{
  "num_hidden_layers": 12,
  "num_attention_heads": 2,
  "num_key_value_heads": 2,
  "norm_eps": 1e-05,
  "positions": "rope",
  "init_std_qkv": 0.0348,
  "optimizer": "adamw",
  "max_seq_len": 1024,
  "max_steps": 5412,
  "dataset": "wikipedia_en"
}
MLP neurons of a small language model. Each row is named by its layer, matrix (gate and up: input weights) and neuron, and shows model dimensions 16-79. Each number is 50 + 15 x the weight over its row's rms, rounded and kept within 0 to 99. A neuron's up and down rows have the sign that makes its largest values positive.
After each neuron's rows, "fires in" lists the words (lower case) most often at its 100 highest values on Wikipedia text that the model never trained on.

L6.gate167:23 18 71 75 33 58 35 77 47 68 33 28 60 63 50 39 29 59 73 37 48 55 47 61 23 48 46 69 28 52 67 42 60 42 80 42 27 48 75 44 43 49 33 53 53 56 51 34 42 50 59 37 76 55 58 29 54 50 28 62 17 59 34 37
L6.up167:59 26 66 80 65 36 46 47 27 65 67 46 62 77 62 51 39 47 15 33 51 69 56 53 43 73 20 52 52 57 75 64 50 61 55 39 26 60 55 11 31 38 35 59 61 50 58 40 25 42 59 52 37 34 31 73 31 73 38 48 64 67 40 29
fires in: "m", "sudan"

L2.gate192:50 69 25 33 23 33 77 36 58 49 52 48 64 72 52 42 74 45 60 49 52 51 29 43 44 14 52 56 71 62 79 61 64 34 49 74 66 53 30 57 42 49 27 60 76 53 38 38 47 42 58 59 19 44 77 45 40 59 69 25 56 39 32 49
L2.up192:61 42 63 50 40 35 73 39 49 78 41 59 68 72 51 44 36 57 52 51 67 55 71 22 27 47 60 32 66 56 58 42 62 51 59 45 28 77 43 29 41 61 51 49 58 51 78 72 56 61 63 51 43 56 75 56 43 68 74 39 61 61 58 50
fires in: "to"

L6.gate188:45 62 59 53 55 55 76 57 55 60 63 31 51 43 46 92 56 34 70 41 45 59 31 73 59 35 61 38 45 88 40 47 52 46 65 70 60 09 52 62 56 60 40 39 38 52 58 44 52 74 62 52 46 37 13 36 48 41 72 38 26 22 49 49
L6.up188:52 36 58 56 13 42 52 41 56 38 78 41 64 53 38 60 67 35 52 76 63 65 66 53 45 57 58 48 67 67 50 49 65 38 47 52 46 67 34 21 50 82 42 39 57 30 43 46 49 49 41 60 63 48 23 53 47 57 42 51 62 60 43 28
fires in: "was", "is", "went", "were"

L8.gate234:52 23 61 63 57 59 51 41 47 25 55 34 48 39 57 70 47 45 55 53 30 49 46 74 54 70 62 40 53 53 57 36 29 52 74 80 46 54 85 75 42 46 52 61 75 35 47 57 45 39 72 58 53 46 65 38 42 49 40 54 57 48 59 50
L8.up234:53 40 60 39 55 57 68 77 68 39 44 63 44 67 59 72 60 18 59 38 55 68 49 73 27 46 57 77 57 66 77 56 21 76 54 64 39 65 55 35 80 64 38 54 59 40 74 56 53 52 52 34 48 20 40 35 51 29 67 51 55 35 66 32
fires in: "s", "c", "a", "h", "d", "v"

L5.gate87:48 36 51 40 34 57 63 21 26 09 58 54 47 48 54 41 75 27 39 71 36 93 26 34 45 52 46 39 56 72 60 61 25 57 34 46 34 61 48 67 90 60 41 45 40 58 68 48 57 31 40 31 34 49 76 37 27 18 43 46 51 58 66 45
L5.up87:31 61 16 55 53 85 52 68 24 74 74 68 21 49 36 26 68 30 36 50 53 56 42 53 48 46 52 39 41 44 27 27 15 45 50 43 35 45 90 48 66 25 26 70 26 23 47 54 41 23 43 38 80 33 35 42 32 71 73 57 57 42 38 43
fires in: "was"

L2.gate196:51 63 55 65 39 60 39 72 30 65 57 36 65 57 57 28 73 49 57 28 46 65 40 63 43 34 50 72 62 57 46 50 24 25 42 90 68 50 74 64 66 43 58 44 81 78 19 38 37 66 76 48 37 65 71 45 64 50 50 68 50 81 48 61
L2.up196:47 49 74 79 43 47 50 29 34 67 55 48 64 47 60 56 43 49 60 31 69 47 63 53 36 57 38 46 64 37 68 44 39 52 40 50 51 70 51 37 61 29 45 65 76 63 61 69 68 45 50 50 56 68 40 65 44 68 50 78 76 89 45 58
fires in: "but", "while", "díaz", "although", "adelakun"

L5.gate22:35 44 50 44 72 64 67 44 71 58 41 63 52 51 68 63 65 67 24 52 41 31 26 53 50 31 46 77 26 43 46 21 39 40 77 55 48 29 50 78 44 47 53 49 42 38 33 53 42 26 41 66 49 66 50 75 42 59 40 41 29 45 47 50
L5.up22:69 64 12 49 47 36 49 71 52 80 47 72 72 44 58 18 25 47 59 49 52 32 54 72 73 68 46 52 52 52 30 60 65 38 56 62 64 26 52 72 58 51 39 46 63 57 52 40 53 57 53 58 56 42 83 52 51 37 44 38 33 53 47 53
fires in: "to"

L2.gate149:31 47 03 33 52 35 50 51 42 37 61 67 55 63 42 62 24 34 39 51 28 22 56 46 30 80 45 39 46 43 32 42 24 69 50 49 48 52 53 57 49 55 52 46 70 64 54 28 35 59 48 83 41 75 45 57 40 42 53 40 46 66 60 45
L2.up149:44 72 28 54 58 32 59 53 36 50 84 66 44 59 28 47 27 33 38 59 58 27 49 60 35 72 39 50 49 49 75 28 42 68 54 34 47 69 36 51 57 31 57 77 74 55 51 28 56 41 45 62 48 72 43 61 19 66 58 56 38 70 77 57
fires in: "season", "w", "listed", "nrhp", "e", "weekly"

L6.gate233:48 30 64 55 48 59 54 73 55 46 64 50 53 36 55 58 61 31 21 25 52 44 25 52 45 38 52 76 54 65 55 50 68 25 44 65 38 62 68 71 23 10 41 54 64 63 63 44 36 40 55 72 29 61 41 36 66 36 51 35 71 41 44 61
L6.up233:44 45 46 44 56 67 60 42 32 47 61 49 49 68 76 52 26 58 39 48 62 20 47 47 37 46 28 32 52 77 49 70 55 59 52 25 36 59 28 60 42 37 47 51 51 60 83 35 20 25 53 31 28 67 44 32 56 30 41 39 64 29 43 49
fires in: "out", "on", "off", "over"

L8.gate65:33 73 61 27 32 37 44 49 47 60 57 44 48 68 67 42 67 45 20 52 45 63 58 64 39 67 46 66 38 77 33 54 38 29 87 53 41 62 66 28 71 47 58 49 51 40 44 32 65 23 15 31 27 54 52 53 25 63 40 35 66 53 68 55
L8.up65:55 26 49 43 38 55 89 47 53 35 45 56 43 55 68 60 51 68 74 63 46 27 60 57 49 50 30 61 46 38 78 58 63 62 32 25 44 42 37 67 68 38 60 58 24 42 49 81 42 46 34 43 82 65 45 71 58 47 61 33 34 52 30 75
fires in: "july", "march", "february", "green", "october"

L2.gate274:46 57 73 76 45 46 50 65 51 39 59 33 47 61 40 44 73 46 40 42 52 59 58 37 53 29 61 48 71 15 76 26 42 57 55 63 46 48 73 47 43 52 77 53 60 45 77 66 36 42 38 40 38 77 28 30 34 61 65 50 12 87 72 57
L2.up274:69 31 44 44 41 71 37 51 56 53 48 70 43 72 59 40 61 27 47 58 44 41 39 38 59 77 17 59 33 71 40 30 45 37 59 38 46 72 39 58 79 63 35 78 57 49 32 29 64 35 57 58 55 57 43 44 52 43 75 55 47 69 62 61
fires in: "east", "all", "second", "development", "architectural"

L8.gate168:26 54 34 34 65 34 44 73 47 59 60 50 36 23 68 73 50 52 43 62 62 38 50 45 39 32 65 36 45 68 43 32 57 37 45 40 28 41 46 55 61 29 42 51 26 47 24 49 51 62 70 63 61 21 44 73 72 35 41 29 60 41 98 90
L8.up168:40 52 53 59 45 12 57 46 53 63 49 75 50 50 41 60 64 50 27 51 76 85 64 63 48 55 56 27 44 46 51 57 67 44 43 42 40 09 61 48 92 43 76 68 37 71 51 49 23 51 49 34 23 24 60 43 57 35 37 30 70 50 39 42
fires in: "they", "there", "adelakun", "egbert", "it", "the"

L5.gate153:47 59 56 47 44 52 53 71 78 53 27 32 62 30 69 80 49 71 52 46 06 30 28 50 27 67 62 48 48 62 33 57 43 55 46 44 58 25 70 76 83 37 59 31 36 40 36 47 57 52 60 75 33 46 60 41 28 35 33 41 40 49 41 57
L5.up153:53 43 24 50 49 70 43 33 68 37 48 38 30 47 49 58 69 48 55 29 59 55 59 51 40 46 32 54 72 29 59 69 62 53 53 47 57 34 72 58 98 58 60 52 41 81 64 41 38 49 55 36 42 27 58 56 49 49 44 46 62 41 55 15
fires in: "one", "a", "there"

L6.gate237:51 71 35 69 52 65 56 60 45 63 61 63 32 43 41 52 20 47 40 40 47 42 49 60 38 69 69 24 24 56 45 52 60 64 60 49 43 30 73 61 49 40 52 51 04 44 38 46 52 55 69 63 21 67 57 53 63 44 38 54 21 52 70 49
L6.up237:66 17 50 58 76 61 40 44 52 66 37 29 51 46 61 41 55 34 38 28 54 45 45 80 67 53 36 26 38 44 53 56 83 36 44 62 33 51 68 38 45 47 39 26 64 43 45 32 60 53 68 70 36 68 44 56 59 55 20 36 71 72 46 46
fires in: "it", "which", "pinsseau"

L2.gate21:36 59 56 61 55 39 60 63 90 74 61 57 12 50 37 60 53 66 35 31 53 41 79 63 67 66 41 57 63 59 61 47 54 46 56 53 27 74 47 25 48 26 66 62 67 56 78 66 39 30 34 57 59 49 58 55 58 54 35 58 76 48 59 35
L2.up21:47 61 59 40 34 59 84 90 52 57 47 26 64 57 33 39 29 09 54 40 60 48 31 40 49 48 47 42 43 99 64 39 34 51 53 42 48 53 69 52 57 55 36 74 59 60 35 32 49 49 59 49 67 79 45 51 49 46 55 47 77 80 63 59
fires in: "more", "most", "nrhp", "explorer", "internacionales"

L2.gate291:61 43 14 39 34 60 27 58 60 55 33 57 35 40 46 28 34 75 52 29 38 36 40 54 30 44 51 58 64 47 33 28 18 38 59 75 44 41 72 32 60 81 45 62 46 58 41 00 54 50 59 55 24 79 52 47 54 45 75 25 46 60 60 55
L2.up291:66 49 36 55 39 52 43 69 84 50 46 82 24 41 14 09 34 46 54 37 57 52 50 57 20 48 42 50 58 51 43 04 32 40 43 60 48 52 35 58 41 56 20 56 66 53 38 20 44 29 54 72 35 78 35 45 37 39 68 35 49 60 64 62
fires in: "and", "to"

L2.gate173:50 46 52 43 54 41 44 54 30 56 19 61 55 72 62 31 46 24 35 47 26 68 51 25 60 48 66 27 14 36 40 38 31 53 41 75 55 42 67 51 42 31 45 46 30 64 51 28 62 36 38 53 49 20 55 76 75 53 68 45 47 47 42 37
L2.up173:54 13 51 57 33 31 63 50 30 82 40 49 47 42 59 38 46 48 46 56 52 52 61 26 41 65 84 27 45 49 58 57 42 69 51 72 57 64 57 39 27 62 49 41 17 51 41 49 53 30 44 42 43 63 26 53 63 51 58 71 84 66 58 25
fires in: "or", "la", "van"

L5.gate235:39 53 84 49 26 33 56 68 44 68 85 49 48 36 53 79 83 49 60 56 78 33 47 33 62 43 30 65 59 60 51 25 63 64 56 54 37 64 64 20 50 18 18 52 75 38 70 40 25 35 44 74 54 41 27 53 25 40 37 49 23 54 60 46
L5.up235:57 09 54 68 78 57 46 84 56 60 63 88 55 48 53 63 66 36 71 43 45 45 59 57 32 48 40 23 43 57 54 45 65 67 88 33 34 55 59 61 47 44 62 58 27 40 53 53 68 53 50 39 72 57 64 37 34 67 26 29 42 40 36 55
fires in: "in", "connell"

L8.gate101:68 66 55 71 78 58 43 77 49 75 57 30 52 35 53 66 78 30 48 39 78 45 46 37 57 42 56 41 65 82 71 23 25 40 63 56 45 24 72 60 57 62 47 55 53 44 65 36 58 47 50 36 38 29 27 46 60 49 37 74 60 33 42 27
L8.up101:55 48 35 56 51 51 76 52 48 55 44 52 50 45 74 61 55 23 22 66 45 57 45 63 23 42 68 43 55 33 56 54 41 71 58 29 25 33 31 83 26 71 47 36 42 78 72 52 47 59 26 48 60 62 47 39 46 49 39 86 53 36 51 20
fires in: "more", "was", "other", "is", "were", "most"

L8.gate54:31 58 47 32 74 76 28 50 55 36 78 44 23 20 38 45 52 40 33 79 58 71 41 69 39 35 45 47 46 75 26 43 60 63 53 46 53 44 52 47 86 62 59 50 31 32 43 60 32 66 44 58 56 14 34 56 23 26 38 38 65 33 84 53
L8.up54:66 38 72 48 45 41 54 29 45 64 59 69 51 37 33 18 45 36 39 65 47 75 53 83 39 78 44 52 48 55 26 74 46 44 63 30 51 94 72 47 67 42 79 60 54 35 68 47 43 58 41 48 35 39 75 51 46 43 27 35 31 37 62 20
fires in: "which", "who", "it", "that", "they"

L2.gate24:62 50 38 42 67 58 41 58 38 26 67 18 73 33 33 44 66 29 25 36 52 48 48 41 56 70 56 33 27 66 76 44 34 39 43 50 31 62 38 67 33 70 52 49 36 51 58 62 60 83 15 72 50 66 58 55 34 45 51 56 52 66 54 62
L2.up24:55 60 37 60 37 42 57 56 43 50 46 47 53 80 71 53 35 58 63 43 52 67 58 41 80 41 79 56 43 46 15 56 30 58 45 71 63 39 53 37 46 38 40 53 11 39 26 52 55 50 66 43 38 34 62 36 60 47 57 40 27 29 58 62
fires in: "other", "most", "more", "different"

L2.gate56:24 32 30 57 65 55 73 57 50 41 63 54 42 48 44 44 68 53 52 43 82 45 70 35 60 56 41 29 32 61 72 58 50 62 52 35 33 73 62 10 81 68 69 64 53 55 67 61 27 47 59 38 82 48 48 35 32 70 54 56 59 65 52 59
L2.up56:31 66 57 56 29 52 28 56 35 54 70 42 58 43 55 62 50 44 50 62 54 87 63 20 81 78 35 62 45 18 60 70 43 41 51 55 50 25 31 44 48 50 69 19 49 52 51 36 38 62 49 55 36 49 53 63 44 58 68 26 52 31 14 60
fires in: "he", "chen", "chevron"

L8.gate76:34 60 38 69 71 41 45 61 73 66 37 48 45 60 71 63 59 46 52 31 50 63 36 45 45 33 47 36 42 49 46 37 65 67 56 48 33 46 40 48 62 26 30 48 39 57 56 43 49 29 73 35 43 19 06 57 33 17 64 56 63 37 38 57
L8.up76:45 33 49 53 49 48 76 56 61 49 51 72 80 81 58 47 56 28 72 37 67 44 24 73 59 48 25 39 32 59 34 24 44 39 52 61 54 38 61 53 27 42 32 48 70 32 72 59 33 54 60 60 62 45 80 47 37 40 54 43 52 53 29 39
fires in: "in", "during"

L2.gate303:37 64 30 40 55 75 40 43 24 65 39 60 35 46 40 42 44 37 68 40 40 44 37 17 53 50 36 46 37 33 59 37 15 49 52 69 23 45 38 62 46 32 64 37 37 54 65 36 40 64 47 65 55 59 47 29 79 65 57 30 44 22 60 55
L2.up303:29 52 28 74 59 69 42 25 33 66 46 54 44 28 54 18 54 49 52 38 60 49 55 50 75 45 42 40 52 43 37 51 36 70 57 50 33 48 36 36 63 37 40 80 48 68 61 49 41 52 59 60 62 41 39 37 79 49 57 60 38 90 53 51
fires in: "al", "san", "contains", "includes", "alive", "alfonso"

L8.gate86:71 60 78 37 53 64 45 72 47 49 57 50 77 57 58 45 71 35 44 44 53 68 41 57 44 56 57 75 55 80 76 47 52 64 46 78 20 52 82 30 41 46 63 58 75 56 37 43 33 91 75 58 46 65 80 53 35 56 64 42 29 38 42 35
L8.up86:31 49 65 39 44 40 50 41 67 62 53 48 48 52 44 17 65 46 61 42 66 59 55 62 55 61 42 74 60 66 55 62 73 34 39 27 58 43 48 41 39 74 52 45 57 52 53 63 50 55 45 53 52 50 51 25 50 55 34 85 74 47 38 37
fires in: "of", "at", "in", "facial", "south"

L9.gate211:27 57 53 32 57 66 33 74 62 44 38 40 64 53 73 38 75 52 62 29 42 58 29 57 41 62 29 35 53 73 67 27 35 57 53 53 40 33 50 35 48 27 50 48 41 37 59 29 36 59 61 66 26 12 44 31 60 29 28 62 42 24 64 50
L9.up211:67 36 36 48 27 58 20 44 53 63 43 45 71 50 49 56 50 54 48 37 50 37 51 45 46 50 53 56 76 63 65 19 40 38 62 47 17 38 49 55 62 64 46 75 73 49 41 50 23 30 34 44 69 34 84 60 64 43 17 56 37 60 64 46
fires in: "as", "any", "if", "because"

L2.gate267:47 81 41 46 68 42 39 59 60 25 53 50 61 67 45 45 96 51 59 48 69 60 58 41 55 53 61 87 49 48 27 32 50 62 45 52 57 64 20 67 20 51 67 62 29 35 64 55 21 49 67 55 42 70 74 58 66 49 58 63 31 37 83 18
L2.up267:66 70 47 58 47 41 33 59 21 54 74 57 66 43 46 41 35 43 66 63 46 35 34 61 44 46 48 52 58 44 67 59 39 51 59 39 39 60 42 61 37 82 60 79 47 43 59 35 41 44 38 55 62 55 58 32 59 75 42 77 71 42 68 38
fires in: "2", "29", "20", "23", "28", "27"

L5.gate60:58 40 41 44 62 58 61 49 31 53 60 43 41 57 60 24 48 65 34 49 19 24 24 57 71 14 57 67 16 13 61 40 52 13 58 49 57 36 46 69 17 29 41 38 46 62 34 47 58 51 55 47 51 70 55 75 32 39 41 45 47 55 38 53
L5.up60:57 68 57 49 57 83 60 42 57 78 65 65 66 49 41 80 31 41 49 44 35 41 60 27 48 35 60 79 62 53 63 49 51 38 43 37 44 53 34 62 39 58 50 58 47 32 49 60 34 64 67 91 30 44 50 69 67 60 52 53 56 59 60 63
fires in: "of"

L2.gate281:23 44 50 68 54 39 35 75 65 41 43 36 26 48 36 37 49 41 44 26 55 40 41 26 70 41 35 54 37 65 47 30 52 33 51 53 56 41 65 57 36 68 70 73 52 44 50 25 65 61 50 64 84 57 75 31 50 45 69 47 25 56 52 53
L2.up281:22 65 40 62 71 45 19 56 76 44 56 49 26 61 39 74 45 33 66 23 43 34 25 31 64 50 31 31 39 70 52 39 40 32 56 54 77 52 64 55 34 25 65 87 64 55 56 55 58 35 31 53 82 68 46 13 48 68 59 59 49 55 59 36
fires in: "south", "north", "historic"

L8.gate15:50 46 38 39 68 59 59 40 54 50 48 47 54 42 43 41 41 26 42 52 49 88 38 34 35 27 58 50 44 71 43 48 39 24 46 57 51 41 87 62 71 55 59 59 28 93 71 14 73 48 42 40 51 19 40 41 28 55 24 46 58 40 69 37
L8.up15:36 61 11 38 49 56 56 34 69 77 47 64 22 45 41 37 34 60 58 78 47 55 58 62 72 70 45 71 69 57 29 45 25 52 40 39 43 68 48 60 62 54 36 39 39 44 64 79 43 53 54 58 40 39 33 65 63 45 30 42 44 53 51 52
fires in: "has", "have", "had", "received"

L2.gate254:47 63 50 73 46 68 47 33 53 62 39 41 38 43 78 31 78 63 56 34 46 56 55 81 71 53 39 79 57 17 71 61 55 22 50 86 49 66 50 48 37 30 73 68 79 41 57 41 33 59 56 44 35 50 40 60 63 40 66 36 37 24 41 48
L2.up254:29 43 56 48 42 62 05 54 40 82 67 75 46 35 45 54 36 60 50 12 62 57 60 81 50 50 26 25 44 45 59 46 54 37 67 50 56 76 47 51 63 36 42 55 87 62 65 68 27 40 49 62 47 60 45 58 51 76 55 59 64 28 39 76
fires in: "but", "love", "although", "whom", "how"

L9.gate247:34 63 36 45 72 82 36 64 61 58 33 44 30 43 32 63 70 76 49 09 40 38 33 64 50 48 50 50 52 26 43 54 47 39 52 50 76 30 69 55 73 46 68 63 44 41 66 56 41 72 42 49 47 63 85 60 41 68 63 39 45 24 48 39
L9.up247:52 30 43 45 26 48 54 98 59 51 23 57 51 54 36 34 53 51 55 61 34 09 60 72 64 31 38 44 59 44 58 26 45 33 56 74 74 58 62 47 28 61 70 73 31 20 63 38 64 37 29 40 43 41 63 16 56 64 48 39 54 52 54 54
fires in: "the", "of", "national"

L2.gate163:35 54 57 14 20 73 52 37 80 46 50 59 85 37 75 53 57 79 62 56 54 49 34 64 50 62 20 49 49 78 52 41 70 38 37 60 56 35 79 65 50 38 34 42 56 54 37 44 30 62 49 59 31 46 18 74 57 39 51 39 41 49 64 39
L2.up163:40 49 77 48 52 67 41 38 71 61 57 41 91 37 43 37 55 93 46 53 55 28 48 70 78 66 44 33 37 71 50 53 53 54 67 50 46 78 33 58 52 64 49 39 55 40 47 40 08 58 33 56 52 65 38 79 72 66 22 50 48 58 54 53
fires in: "where", "when", "because", "before", "although", "if"

L8.gate228:38 47 48 64 54 67 81 52 73 35 63 48 30 53 60 35 58 50 31 40 57 48 45 32 61 61 35 60 47 51 55 61 62 37 53 12 63 68 46 40 40 39 53 41 52 36 53 43 69 41 34 52 42 40 62 49 58 50 71 63 26 67 32 50
L8.up228:53 55 63 72 46 42 65 31 62 34 29 45 67 65 55 77 53 59 79 61 56 33 78 34 48 29 32 46 54 77 67 61 54 54 50 52 16 35 38 35 51 53 33 40 61 53 58 73 67 66 47 41 68 39 40 41 48 56 58 57 41 66 23 66
fires in: "of", "called", "appointed", "considered", "renamed"

L6.gate158:25 48 50 36 63 42 47 51 63 51 43 29 48 42 64 42 64 57 42 61 42 48 36 56 65 64 45 86 04 48 47 40 27 46 23 42 46 55 42 44 79 37 61 50 50 63 31 35 64 38 22 36 62 48 43 43 34 35 18 45 41 25 49 56
L6.up158:50 42 65 62 40 36 34 66 49 69 64 20 39 63 43 02 44 75 50 71 59 32 64 62 51 59 47 78 44 38 50 25 56 48 29 43 28 67 56 29 48 40 34 61 71 42 38 52 42 47 27 37 64 54 58 49 57 47 28 46 72 52 68 45
fires in: "2019", "2017", "2015", "2018", "2014", "2013"

L2.gate51:37 71 51 56 53 29 65 23 59 65 49 61 58 69 34 29 47 23 59 33 71 43 81 42 34 56 35 55 50 76 58 58 53 41 74 32 20 99 51 23 48 42 54 45 55 36 53 81 29 38 39 50 72 56 51 42 59 72 39 75 64 49 58 41
L2.up51:68 70 48 59 81 63 50 29 45 71 49 42 54 52 43 11 45 62 56 44 38 35 64 57 56 58 40 36 49 65 40 67 67 43 35 33 43 62 54 74 14 77 80 28 18 42 69 49 59 66 30 75 53 52 63 71 32 91 60 42 59 39 36 57
fires in: "september", "october", "march", "constantin"

L2.gate83:52 47 64 51 70 28 25 21 66 53 40 70 52 53 41 57 30 29 34 50 53 52 62 62 51 58 72 40 33 10 51 52 53 53 68 53 53 52 12 30 48 49 51 29 54 70 41 60 55 63 55 90 59 49 53 55 38 60 62 49 52 38 53 38
L2.up83:55 46 13 38 12 50 42 65 67 50 55 60 67 59 71 16 62 80 61 40 41 60 45 57 53 27 29 74 65 55 28 32 33 50 45 52 39 34 65 45 37 66 71 28 28 54 41 46 36 65 43 53 36 36 67 54 67 44 46 54 52 52 41 47
fires in: "the"

L9.gate249:50 50 63 51 31 67 66 59 59 38 46 24 28 22 38 43 44 61 37 42 58 44 35 63 64 77 54 38 38 42 56 43 58 48 55 50 61 68 60 37 30 28 30 26 39 35 66 45 44 67 69 47 03 44 55 52 24 36 65 55 56 59 71 28
L9.up249:72 67 53 45 25 68 41 78 28 39 88 22 59 39 60 41 38 37 56 60 60 57 56 54 47 51 53 43 61 36 50 18 45 40 65 51 51 56 45 40 48 29 51 29 64 50 62 46 60 71 42 54 54 38 55 53 32 49 44 53 47 61 71 34
fires in: "to", "can", "not", "could"

L5.gate117:18 61 35 59 38 48 41 64 35 35 65 61 57 48 56 57 61 40 35 75 62 61 35 48 68 31 39 38 59 57 36 37 23 23 46 52 64 46 48 54 76 48 52 53 49 58 54 10 54 45 50 38 59 31 34 45 70 32 46 49 58 34 32 46
L5.up117:69 52 66 48 84 62 30 49 21 53 55 52 28 41 20 15 26 35 70 51 62 60 64 48 46 65 72 44 61 70 34 42 27 49 38 34 53 57 54 61 45 58 53 34 24 64 66 36 61 64 58 49 51 34 39 51 47 25 35 54 50 33 55 31
fires in: "was", "is", "has", "had"

L2.gate117:31 72 37 26 56 50 64 41 55 34 38 50 61 49 60 49 56 53 69 40 59 53 55 72 53 23 45 40 77 60 80 51 60 49 47 54 53 54 22 52 46 51 49 54 62 67 50 65 55 55 36 20 43 50 40 69 89 67 60 48 58 66 42 55
L2.up117:06 63 27 47 48 48 80 66 46 41 39 46 51 70 58 61 64 40 67 50 66 45 56 67 31 56 51 48 59 55 89 50 60 41 55 45 33 68 59 56 42 27 45 71 66 54 45 46 44 67 31 26 23 75 47 52 58 66 45 50 59 77 53 44
fires in: "with", "for"

L8.gate73:52 45 40 42 59 65 49 46 42 44 65 56 41 32 52 49 40 38 53 65 52 77 28 80 60 43 57 56 36 55 50 73 50 32 45 63 64 44 71 60 38 37 31 25 48 25 37 39 50 83 48 49 35 29 47 39 11 28 58 43 40 74 55 47
L8.up73:56 40 38 26 43 73 44 45 66 73 41 78 62 53 51 63 46 31 41 67 50 78 53 51 31 28 28 58 53 43 52 47 42 29 61 45 11 64 68 25 56 63 36 47 61 42 58 24 54 63 35 50 39 49 65 65 48 42 66 42 47 77 56 47
fires in: "to"

L2.gate259:36 68 37 45 64 57 47 34 44 47 66 39 43 65 65 61 70 51 53 84 46 29 67 48 36 69 46 43 35 41 32 49 46 74 42 59 55 37 61 84 28 52 40 55 55 27 37 63 61 41 47 61 42 62 41 42 57 12 44 50 29 59 40 65
L2.up259:43 76 08 60 58 42 37 35 45 58 63 54 33 53 62 54 61 31 67 62 58 39 58 56 16 74 51 32 45 67 55 34 51 54 44 31 65 72 38 45 58 48 26 68 41 53 41 47 41 51 40 55 77 29 32 57 40 40 22 71 23 58 39 78
fires in: "november", "julius", "inc", "issues", "julia", "species"

L8.gate281:34 29 59 57 70 62 47 28 30 68 41 58 50 42 43 25 51 63 37 42 31 39 62 64 46 13 34 77 48 19 38 52 44 45 44 55 51 29 63 32 26 41 32 21 62 47 31 66 44 71 68 29 46 35 38 51 27 23 57 76 38 31 49 28
L8.up281:37 47 57 32 48 37 37 49 34 59 55 36 52 65 24 27 17 53 64 54 61 45 63 36 32 43 75 55 42 60 49 47 52 57 94 65 22 61 39 21 33 62 38 39 45 50 62 30 48 69 34 71 66 56 44 57 59 40 60 46 18 70 40 50
fires in: "de", "of", "la", "du", "van", "der"

L5.gate78:64 46 45 55 41 50 50 73 77 77 47 63 24 32 56 79 53 41 52 36 41 56 35 35 73 48 26 48 59 63 66 55 51 19 41 60 59 53 53 82 49 40 47 57 45 25 55 47 66 61 61 56 61 30 72 61 27 44 49 46 53 64 49 69
L5.up78:67 53 30 54 34 40 71 60 69 84 46 46 30 42 57 30 53 63 55 40 66 55 75 41 40 58 52 56 61 66 67 56 63 38 64 40 34 75 45 56 54 61 60 46 63 41 75 56 48 51 44 68 64 22 49 68 58 65 55 66 65 84 57 52
fires in: "born", "more", "total", "8"

L2.gate217:66 48 57 67 40 23 37 31 53 72 58 50 35 50 33 61 46 51 40 53 65 66 63 69 41 61 30 61 67 50 70 61 58 71 31 21 46 81 57 26 63 49 71 66 74 61 71 47 52 28 58 41 41 60 58 42 59 66 60 67 64 65 60 33
L2.up217:41 51 37 55 53 53 42 27 67 62 42 52 31 24 44 83 36 66 33 62 20 58 52 70 50 43 74 33 71 78 35 61 41 51 30 51 45 61 62 67 71 71 50 29 45 51 55 35 31 65 70 57 54 53 95 31 50 28 40 09 25 60 74 49
fires in: "have", "tom", "phanariote"